MLP neurons of a small language model. Each row is named by its layer, matrix (gate and up: input weights) and neuron, and shows model dimensions 128-255. Each number is 128 + 24 x the weight over its row's rms, rounded and kept within 0 to 255. Numbers have three digits each. A neuron's up and down rows have the sign that makes its largest values positive.
A block is one neuron, or neurons of one layer that tend to fire together. Before each block is what it responds to, as a language model described it from the Wikipedia text at the highest values.

Inside formal multi-word names such as degrees, institutions, and titles, it fires on the linking of/in/for (Bachelor of Science, National Institute of, professor of) or a word-ending suffix (Regional, Financial, Golden).
L7.gate27:135101139104124165144143114088135089099139134068161136097132138124102110117102127074089153139162126144110144079090096137121110133123129113137144157139114132185165139137134149137112127134127122155116152138071164096142119156096153135131140126114108117108163118087114113129165139147144084159139129101086110111101116116139120063140129129149167115144107163162123137132097077118128174147153
L7.up27:101131119148147115178155146100145095170090136154129155077094110129148166106114072093119188104148133155082173093109151142127152145072098134120094123111106128139182121115124142088131131118096142137156116101136154115145128120128140132147102138074122145121137142093113147084164160124125128139122066146133128141114121122112143135144121142113129101166129108112125129123148116126108153082126
L7.gate80:123128131097127131129124147149104123140105159100117177097160123086122159103127126128125166137124131163165140122154088143135134109131152099106144144133112060162129149118137139148129121120139173100160098113149144150099090159157145126106113118087086132154153081159105141077190145155169060144129096129143154124111138076135133152161092132120118092067128160122095123101124123136173136145113
L7.up80:082122130142137154134167143156178122087118125148113140107105117094139130140116097122130153146120113110098144160145152150137112119089106121123141151129092099142075104113152116119125142096124128176141142152123154167087107126115113099120116145133141139124079102114146120120134143176128101146107165120129125179118150134136150113119154116121084132109121134114095158160119091157165138134105
L7.gate330:156138105132189131118161140097124125145125156126128145094096149126129145103095146090142149183095135111131154075111094131140144118112113096148135129148177082172126106148100117134153105164115057132134127163149087166108136135092118164099104127140142110138118151111129116100132153139163174086115113154111115114096211133107111142094146100134116101153141125113107126049178107141155140124101
L7.up330:142151109153141094129158159149205116138158102119156129108104096091108126098127131096136144145125114109109151115113112167116141106133145115135107143140111148134126082137151144072133126130133143114135149136081051132099113128159122152128100145120146135141137117107108096091097171096196112166116140147105145123106122132111163155111119166181149116137091102184132165132109104153136145134145
L7.gate488:104116127112156143151125150117133142161109163115119156128088150168091107097085127091099121151138114139128083136123105105143140136051125149108150140119127128108116097128137104077153138161102102152168115158147158131133170139145168117111112116114134098114143093147153132100193179101061128134119139149130108100104113112119154110121129156145146169118154130129131152088135169121124143122135
L7.up488:155128116139124125136114120117097111108122185136092096104162106078138127067140107088129111157072104145145171092156171112132138097144132125151082121126156153124082107133131132116098073172128104163151149121128169114133103146129139138182158121140139153158080116083088114167120096131133157170156111150154146130136114141075116109097123152136151105158111175106125162147084097127121136132120

Commas and similar separators right after a person's or place name in lists, such as Vicky McClure, or Eugene Prokofiev as, plus stray function words.
L8.gate0:099136169138114176137141118105110136108123140106156117137109107153143191115113111122127126158084147114120134153106080115134154167116135132133118129157113081101141133114094118082149131161120114114174116130136122112114146131139084181177192137121127121123176141165108099164102120123133164176079122132091136130112097157137128125110138170162151126107112160180098144129086116115156152141153
L8.up0:167130100165127128137148131139135157133104137135133116137160109097133143126133130145155110141110152167157122137127092110155093136114132107133122118116082127144094090140098161110133148180118139080110136111139133122120128138138134104116155174144151144135098155129155087159092140112186165144117109108103084162193169123150085136117141125099125120107162157118075153170136152131145131127111
L8.gate18:106134193143177148145126108149100120134138094099108186143117139095109135164084115134127127133095124125160160128141135138134131111123088084137101130139097095138142151155108162131117139086171131146093143155118141151114107141122116177065136176093096148114095147105116156182122114121118064153121137147156096133177124137126115111135148110122110124124140125164135130126140098097143121145169
L8.up18:107110090136149113110133152118140145143128131161128116108090091122130145121150102128101145108158101175109124102110110133113097101186111120088137131103145172127118162122167119120150136157105154136122145116070073114166139147138144097145157055168106113095128124071131119076154142145131144104139123097134130076152103128122130134122147116119117135124127138110160142142104121144124113106099
L8.gate91:082116155070142138149110112102124160156160102114129130119144149173141151135075084153139129111159122165134112119168096146175124120116143136127136135150111155118114135118104155145167133095104100108150122146123126154158123128110095129142151120142105153159140106157118149171152130142118105150122098122119135151114130171104111095128150089118128122171126121155143176148124139104117171074107
L8.up91:082136125169139128153139117142134167133122110104078107147135115149108161127124130127125101148160111133136146172107141143147121136130140187134143096133119145120136093090142145096138108143083123133094113103175165132138145130089102137106133132100121096108134124128123140145151103083145149084184146113115098142181157152154173083137092146118167143170128104134121143096125137120123143147146
L8.gate97:112103145138148144142140125096110143152164115109120125135119122120088121093116171160138150083157108126126136143118147146131093129136127111119159113136088109109127144130096158091164099139110105163115135139096171140100113136094122136136099122108144081105166096152103141139136080117149114150140120154082098101168191095130139080173074125123155102123116121159125121095127120158144173113138
L8.up97:125143155121152138099130174124181159144165103122094143147133100062108192124124145172127128120088146100117097115130117163112130140095115130119140115115072130111124107120117100148122104117145123144156170113126134110143153126121116127136107125139093167149131144144136149143154100156164160119099146132164128097109152111126151129113097126136167104121132136113134139114109117078131124105049
L8.gate181:123087156118135122165156102121092157130144135153130145139112130165114148098146114091123103145149126126092125164149151155100154146125118176119156113106105101115124146117135157120121144117122137146158081102129182146178173133085174118124118147103124156111175131091119109158177102138068143156123118070168128125156141140162103102143130130156107100169148142109117143113149123140140154114123
L8.up181:159118101144139111071128117110110151145146132142094152127099153144138147091093186168157142105108114136126079100124143107131127152175117111131129125178108124109160135119111121144187118109142162115099139109150097136108109122115152099135126120122122095142136149128160107112118149101161113127105116146138152117157118149111094121164154128141133114108112169116162133153128113081099104113134
L8.gate434:106089147095132187118097121066126135121134125126133126097125115164104114111123119150137135128114084169144126158144077157161133136147192136140109142149103073164101163104137126103169126130131110135154149149125113169120132104079136153127130162154112129166147162169107139129147104156134114137133110144129135094117118100115090115126136107164110173160133101136080143114163160134108133141145
L8.up434:132102145110082130164090103101086133105135152143094098149101115142119120111132152148153131133153112131175132123097154138143108150114135143151107090159102088127106137123153136122119106130115162120091114138104111143141174135147116145162147143144086148120156154166169165151143095136101080133114117144156134135155132129094115080152160135116114136115107136105121165107125169129137153136178
L8.gate519:126102099151082138118120120105090123173111188175145148169109144122110130130104133152160135109105113167126171137155129163131124188152139120172099124132126124098156120119121142111111111122130095135156126115146133105131107150103112155109136165158115141119105108114176124142143160123132118146078097104138104117122115142133129071145135115181150099157118106107128124120139137141140160115154
L8.up519:165138127096119134156115094067104113144125171141105112095081117133149163153121145146152125105104120125135145169144127177097122154102120122181155113165081125102122145103135141134163080110100127143135145090101126123106107145096131181133142128141116155126121137122144108135123130145104143173107113145101112128101138111125110105092146116151095098147160099113160131095116161099103157136116
L8.gate638:133105132101114142119141135097143153140148103117159102122112189108128160130133148091156084132156128107116090131136105147144134125093136104140119125164105099128162146153068152098141106144121174120114111162114125085153114154120136101143145132156104153115120121110157117130178143124149116110129115128107124107131119160142146110156125161130108168098121125121127100083081107096146171137143
L8.up638:128123128145101134112111151115083128165069110137124121138153120127131104103126138132171141075110137191110152110127137147124109162144127122140142129141167122120140119123103122097124073123108111132108124121112114190135139130123132118141111098124150141142150062140131145115125126109109081115159136094150121146102112176112121134105085132116180142109129121113161167106153142100101131139104

The first token right after a subject pronoun or relative "who/which", where the predicate begins, often a word fragment: as(ked), not(ed), to(talled), never, still.
L9.gate65:119095170128140129122207146132134142101112116128131090133089139158120115141115105152121110110141083159153136136086132117141156120185084101100103069162115140144106137125095146124104136139143133172128131143165143136109070116098124111108169137108113144129139140130153128142160161095076124098092096126138115140124130141132145105124125118123147133127140131121122151090135105129119138127148
L9.up65:088140146153102138059151116107132119129103116126136113114100144133137102118137121153152111141126165137102143137097125138084152130145151128137148112109123125135135125125158130096105120126081137136141130104145125161121113101108119168111169133193101147137103099118151134060117127134114130165081132161090127108119093177137131136141147095175128066118112098130173125148130162155092141132141
L9.gate385:055111192152145147101126111122115134118123102123111119141130139161111125123120131152104135187138120158099122160141111101096120159134149100150108098120158096130145142113154093113125118136067131125131086123090141146105102122124128142131123151144103175144135135086138125086123147111085132122146115160132123120088118150097074111153118116173157128190090121171126176127118131106125112138142
L9.up385:129094100141154153106148136142153188124138111110166111158140146107107112113106152097134138139115129077161103140078146166109116137106104109138148144126118131128144144124107089113100139126116166130139140123123120111153144180085172143099121125137108125138111136103161135110106129086106090094149122125165099089113095138139158172152139128119148119113124114134120140093101099118119090129128

Role or category nouns (or their last word piece) placed right before a proper name, such as head coach Lloyd, band The Crescents, actor Rex.
L9.gate268:124150108111170142126149112148121130108121105116090142114105104112128144176118155124110137157160142101109100136112111122128122149193131123154132114113085161120145122129082088148131127123138149111078117129110139100080153140104104134133105107143098126153131110160138107160096147096112090153174126143141145132134093140141109106183147144116150165102125111140116129141111127134112167109160
L9.up268:156120160125142137172090140146134105130126111149116114130148102079094125147124187127102109127145109150141130135140125129168125093104125122145125130158115109085108150123125124117156113094134173103109102094117123121139160153146138112176132145089068096103150125153117104117126120140123111106164200096149138116149126137106119070129138139165159137173124137128151120120141182080107155099119
L9.gate467:126125137122135164116120137130150142119152110149114104157155087132113136152087124128109116131108101166126113148179149140144101134137114139161131137160128110095130164133088108129168093059131135122086081133086119109168129115149100109124115113129166134094173134149098133170153130120133100070106134129129134096170162119130133137150136177144115156108118126146115108142149141121122117040144
L9.up467:152117138148137135149118102164059143107144128124124094130132114199135171147117165119106121105142092158153107150150142115155112181187082115119112158130111109097117103136138124161116131107119132111094124154142115102117119149116120094108094130128115134146110119128140087143093142107165130139096117139121121118116148040132138142111138120161151178166119146136133152171135134122089156105103

Final word-piece that completes a split word inside capitalized names of institutions, awards and titles, e.g. Research, Preparatory, Fields Medal.
L8.gate8:107116145128133121118200149124093089150121127120107162131138136081157155115120136129119144106086110155104129138124160119144122137117145091095166101158125069128156124152114101144132124114169108115153139142140174130103109120091152150080140145118112120147117088171102126051152130084146121159150221144134078132113154099110128131143121143125111123131113125139124129137106161106140139137135
L8.up8:138141127136113118146142118117116073151112130102139116130131120150151152145138100121077136139150133161107113133140137141123122107180115119134131125148141128156125121164107161115174124119107148063161129136134106159127118102123090124120111145108145113107115119172134109133193180137096126123133123133090151112098112094119123104087111098111117129102125153136123156154148134102149116089107
L8.gate46:175130110152118120137134086095137102133113100118102122104120107087128112119129134123119157126112135125117108089108116125147128130133104071100099126113075124142134139111162142105122129129135122121161137127136155125125135144142155142107146164160087102142125141158111166142211157145093103118128128138133135152105068142150119147135156131149143129128067162108104145153101124110161176124137
L8.up46:155121087164126160106146130123118123154116134121148144137133141161101096128170123128130097140148130155145163162157135126153109132145108111131199147114161097157113103186127175144140109106095117141113122135121126128134145111079102087154089071119133121144101147124141124106179132136123111120125100071124117106154128138129105144116181144118124129133077153130125121153103118088158096132106
L8.gate65:113118104144112155132120120068144121128106151097122127100125137120130150166103176125112138093114142144095141146100109138132150116147117132095104121140121114209186142147098123106126126172092129123136134125156110134115126126102164156154112139132069150127188132114139126127141080124115097113145128122090119156145131127173090134115128155174166176147118093128131154132176120107134156130132
L8.up65:127184115158185135173148137143119190133138161129136121107126164092079156136165127113108101121128114107144173152145144098149097094115109137141125147135192116142152103153168131132070145107092104131116133115166107149113130126140113141112100083108110180111139104063122150116160118163145136169135128109128121159111165156148139148153132111140146162135109094125119128151157126137170115135109
L8.gate403:147068169142147156070140101128102112128099135100118102102125154111162112113130095130120188147086131120109112112117082121153180172112127129126132147159092105156145139147083155084132091088108116133134131158126198143146142123172156155120146101134078109104097157155093134152147126098129088129110108112123114121095113136111130123151112137170144104180130125112163120103136100150146159127107
L8.up403:130107159141104105129113137135129078146097120114104123074163122129120133107137096142104138154110105143114151126123122074159147108163147105110105126109081101155158115108119156079152113133109156132100129118113152138128141131142145135129127119090092101128117132133138116139146134141119107142089102121111126145090124159150119141079108132172117152130088086088159137130122055123173155131085
L8.gate488:153183162108147140185150128103155143186112133121079086104142152090117115121157153137118175130097160063062092133107130117160125146127165113093123121146089118132188119100115133146141121086159169079135110170176135143164103138112116162096134120127117122091119090120101138084136141125219167142134107136120143140104080127110147111105087105112139115148131146098142131140134134132126130166106
L8.up488:118109136099161107159104135128159090144107136158126116136160116127173160143093093114124137119117150168150122112146116118154105142114128160068147145133131104152141117131140121129138123113147142110112128120175142080102078126131158104146114069108143139165129109122101128198133098087124112089137145120116112125145155174111104127151152164136131162084096111125163090122102123108149142155130
L8.gate549:160185163144137139109126138144098105113065147156149113097157116153118114155132114131153150090127166147131163137110151127127120112128125110118148131125122144113150089143111147104133092100124119130144153152114179145149123086085112098142104140113164139139115106153130120159111134091165134168107091171120141080124128151104092153155167170074145163143144125082124191113116090139133152139124
L8.up549:082131144128107118169110116118182116110115105127128144139175094098125144120106101150184098164093160166183134182108121176150136126142149125115200123142138111090126113105121134136145125117126124088127148122118126130102133144129133078135129122122085105149056118110109084095089123112131119090110085104132116102135108136112095153122101166111144142114103126149162106126114123137116176133178
L8.gate601:112119136119108138122124134153131100149176096150091157137167152110130103133134081123095138144116144104100132112139130082089142137104161118118155143132106109145166083107131154116135091159119105167142104131166154110125146099125120128111139115131098141173127110130173127122127134111138143138135139135096150150111160154124127132164139123114156119111121062103111079200127121146149148105120
L8.up601:147138093118100127090091097132128079168131161154123135093147146120132101135124100140089153124093106164119149135128132135133144080163134123132158139111100124150122137166148179126152113076146121085164112137103149097123116143103150131140137125118146148096094139134158103090126141127129119135109119130124139110127112112096117151118183139158125086138152143113085137154135107103148145083145
L8.gate684:157108126118132152101146133121131069113163099121108095115117112133132118116125148118151147139165130158111128103124106108114139147179137094147107102151100114181155104152148141135113129104183161159140159129097135137089137111105143144108113111115087103129134090139116132138140147110094107182150108142088118109114141113131099128091121110141151069136113132128152143125142119151176146173101
L8.up684:127152150177108110192145105086132120146142110076132132130088122074104131104146090160094173117089111099136120140118140147147120107114114119118096138136139136149159138107144122111161098088112089149124111131155139137149122146158132176117144130110087130094171118153142149092159132090126147105132180123114111154121142092110115132149114170121117115174119087110122116153103148108133125108103

Commas, "and", semicolons and "),", right after a proper name in a list of people, bands, places or teams, such as "Manchevski and", "Sing It Loud,", plus some name-word endings like Elect-ric.
L7.gate59:153131129111126130153118155140121121087124130128076120152124128135140156131152149106122174124102116142133155124118115124174090145154176094141135069145174116164146162136159131098096171112136140149084112117110205150146113106118149109080120172124135109078149100118103160122208106098150156124149105106118121144146119098153136101164114122161125083119124096115119139095144103163109132168137
L7.up59:128123172159194162169125131114138124139123152122128122151133100107136143189081139092161135069096105078136124145129159136142125153145122111159087145092079112140170155147098151099146115146182111143104093101110138143172141105102096166149138125156087120113166114101122141151116099145154106102144099115096155105116177091080097113171135114151133114153168157140099125088116110108159159081141
L7.gate246:169173121141148141122187098072108120160156189107122117162103165144134111077087130095142115109088137116123118128136119130136147109131108125129169123132147157141156148107117133117136120115115094138131139126174138099150125153135165143152097097119108142130150153150111123090130108108133131137069153147125119107141099122099077112111106098189125097155124146111145110086125155149055109154101
L7.up246:093150137113130149096148112094107128129093176117121102179119136111104121086121129112150106113101105166122139132137102176144111138111115073111175099121133168055143130063125135109149144106156113157142142147141133127099122078157137127148114091159153160124149144119126125084153120147118113157147136121116112121143120105119095096120148124162164121120161136085137120116124116128100133154100
L7.gate470:142143116122102132146128108124121108108123147113141110123133113136111131051107078135115103101134107122091125149092125161112150104112105134135137108105101159110158137129112101110084070178146117142127156199097106121108091096122129127146151141099110122111107117099141141151115176127117133184156121106147171117116112140121106124101120139133123137092117118149107186133096146124102145125140
L7.up470:123150171131113102155103126130127120133114138137174183134129106099120153132082141144157163169110105105156112132157122148119147135138111072145159120133119141113090133135115100161122122172195125160136147150148135145129140162137096111162113126136126138125139146136110103119117108123117087150126110136153118135139132123096144109099164118129161121125168147115167092158116171161112139100089
L7.gate603:145078127125145168136115138140169122172136050154108144106113133136156097103169128137140133094154109141122020147168159128148156165147131174123127090134112149128152111118137151084107154118098160157131115142136122111133111077165092144116168160093136139099132106142114142161144131177097077086117154156112143146101159155142102105114139117094168131156116120141131169130099133129120153124125
L7.up603:172152122164133148087130122143106118083159119174157083092127147141129155098114098126164114143078109134169125104150092176132102128125067123112106075120083123132116117129118139154117103143161113171181126115146120102098144123138137115128098131147160097137136143123167111091138124111136131113150106111144134133135144134143171126132136111116142137133151134118141125145147147118128113108129

Start of the final head word in capitalized institution or place names, often a word piece: Financial Cent(re), Home M(inistry), Stock Ex(change), Boston Hot(el).
L9.gate401:118091113132150159130139138130101119147136128120132135137138144135170159136096150118116195111088149159143145137144154148076146116130149094061110104180136115126160172117146124127117117090127107129096119125141173128137134113115158128144153137101117128095139107104101121133158114135158131143094137167132156074136081134104093122154104168163121133172075083127170188126111103144108130166115
L9.up401:129119156145160161096135087129141121105137142078108160104107109137128139072137136145126158096095091094129136138117137127125130157169108082110172125147124058133137145129153123129138047085116152131134111108118128148102125150068148114138133157147132151131112150151119113149156107138159102134139115143145083127145104122122121116117098153168118143153100133175126144155120122147098127119110
L9.gate630:157149137125110117120123125096131091135147132096141140151191132133169163100156154146149148130109092064092137098140120123116183161189159080089155129170130097157165165135170134118156075072142157114108159133139120089130103144120165150141135178113123156156107124127148095113181118130135121129142158153113129102101124144111073109123126123108088130159161118134139135110116147159099132157126
L9.up630:121092164109096113124132149134120110163135106102101080130119117108172160137117103078099161140119155113145130136128138123108188149150164139118128122131099086148151116121123132105099104105144126092147128145144119127148179109126100162109112129122134110125127083128098143161112089116146135160139103139134132105109099103102095148156145166156166112127063144144158123121093136106133148105128

Final token of a common noun naming an already-known thing, usually after "the", such as series, film, canal, suburb, publication.
L8.gate23:128115143145132138084113120116126098123129110119154093138150141126182103124164123128139145132148117130126102152118114154155141138144175097088156102124134122136127141138123105125106133113137159129087176183144149113155130089116135105121120088136131118104144146129103121134111111139170133120096102117136141122147110122137082124115132157147143171124067094162110138128116128150127109135116
L8.up23:113141112150123135110124103141132134159137132119068112122154101095117080115136134129154149116154136154143137083175148141154112127156131113116166134121144112100085157118120105166115144103158149099141165174163144134107174093138150108101120112144100094126144168126136106130116125093147112122114112110172137130117127082147094102182151156116159077114061135135137082151119189121118153095135
L8.gate174:118154127109133144114144137152135100134110122093152134122167157112165119127107131115109124110112144134088151096142114134156095138163128088065087107137137164133137123104141119113155133091139137156088135156122152159117110087150121141107165125140104121131130076131134180118110150148168094112162103136129125111084121097140118127159123130131144176125080121145096104152119158127138164153143
L8.up174:151131116157151135096137147118156118174145172176158159134134099150172105082147100128127137097109166127139129102142120116108145115144118108111086095132091121075140110131109175114118116075081137137124130123124116166139123116105108194154128120125104157101137061121085163176135163148141099122139115096114135113127176102142158121138098105156076145126150116114111126100117167117104148118141
L8.gate240:120116101137146157115109150165123153172158133124147150127146148117184126098119096108103135131122136135118096133148137128116135145124124104065094073131164115143173122142184139117120120154086141125072095112151112108131153108123128139135146144129134133120133102123099086178129140161127097122153085100149131107178139116089152146117130089106129141129108079119102124144139108172106175148158
L8.up240:116150134152152156123139128149167106144076104128112126129100136080094111121138139143109175143109131103104126169086113114158186098144157110099118095101129125077134107129135116140131094127134183135123121152123138141163154134082124128147169126171105120108152077113071151106153125129129145162141132102122146118118082112122072121116142098138125151172125114117122152134088132107144166160151
L8.gate319:147152085114117137122125115161123085175093120129059088151121117147122184124137110103121112120155121123072149158173129162129154170124162124087126129172110133101145115075128100125125148115174115159115119158126186152176108078136123155103150146140122114156125119106103142144121146136106105099163113105160123091124108125082155096143121086126140179126134140123078133115163103155148153102129
L8.up319:111087161159145114109163117120113141103149075138127122098136155158132080142148115146098160103140115113069123102125160128151158156134083128124132124125105136126165121089085145131124135080105151099145108125127127070092096177161116116134162136141095065128134141130110155094121119122153156151139101115118159128137127137129119146121152156171118113131119125179143103133118131098098157127102
L8.gate339:102116138147165153216110138133140110149103130144115137127146141158119107148127146136143145147135146128090121111177129129116142102132162115127170161124082075104156099155104177146121082122106126122070133105163150131156111120107143132119164129127114115137138121108145146138080132158125119164122130110095133097121131130102138133101131107151157206122085168151133095166106101117121163156114
L8.up339:158129116145134140133144117148129138121125117134091092076113104084174124164100115114117124124160122089084108134155103178080174127121108109108129108126108163165178122110179099120148112156108133095139139117146149082132115152055145126113128101133136106119147116126137160104119069105125141142184084115185140125128128108090115114108118112162169116164125137140111115156116128075149146139166
L8.gate420:113118127120149144132135114126106115113137129123106119124105111156148146121096090159092147123119165189099127089144136130137116117106182154105119132207124141166140097167112137105134124122124157114105112106138150112097145121103152147145120152135127129128091096108121132148114151114151153132148096104141124123128129131113127124174124070125105140170149120137108119145176145118133163068113
L8.up420:140120105127148114158118114114151130171092110154136132182119157152154145085128147141160092129120158176089137097101133112139139124147136192094148140186101129119105123140131120135142112156092138150161088138137149099107144146139147148128189148134127161103127121156101130109115185120150108118172117142163109133138136145109114131103110156151150125150053170120139128107130123153112131132099
L8.gate443:127143122129121129128184127106099128132115165151138131130126138099136124129143157128102179074118095147143077113140105117130098128138118094107106114126110126154091104135157167153122124102113119137153133170125155135128173099097143084125148152084147156139161090144079125163146097145146145120137096092121142144123096123090113147167117103103114120120128100149095119096116067169140134138148
L8.up443:163153138141118141113179135143075095114154119135094128141105104144136145109099145128112140147100119147142124177154107112133065126168143139100154102135130123104102117098144093155145111144139114169093136139125136132139109138070079141098115147114189075107154080164137110153144131115107157114125118079149108177114132091123140153163123110113115122117142107145136117151115136146168151087176
L8.gate605:161131133150149113100129075096106103107160130089079155141111132150107092161100137071106140124143096134121130078109167081162176120187149148089099123147090144117121085128134137126131089123105119102137116105086139154110117125124170145129129153136100105109121116101142135141107148127169131118133115159098123164107135160146113138156163121118141150191122145167090132152144123123127172137170
L8.up605:114143112126164128121086083135152137089143122150099128175134135151105114119082122116142134110122142140087131117153119128115168114115104116103157141117119116094077143158139145163156128131137148089123097122112142122165166112137119183120135152101089101150120128123119155140104113153132153109117136136161122080099194147139144143152128116100126119091139113111118123135134115159114108114157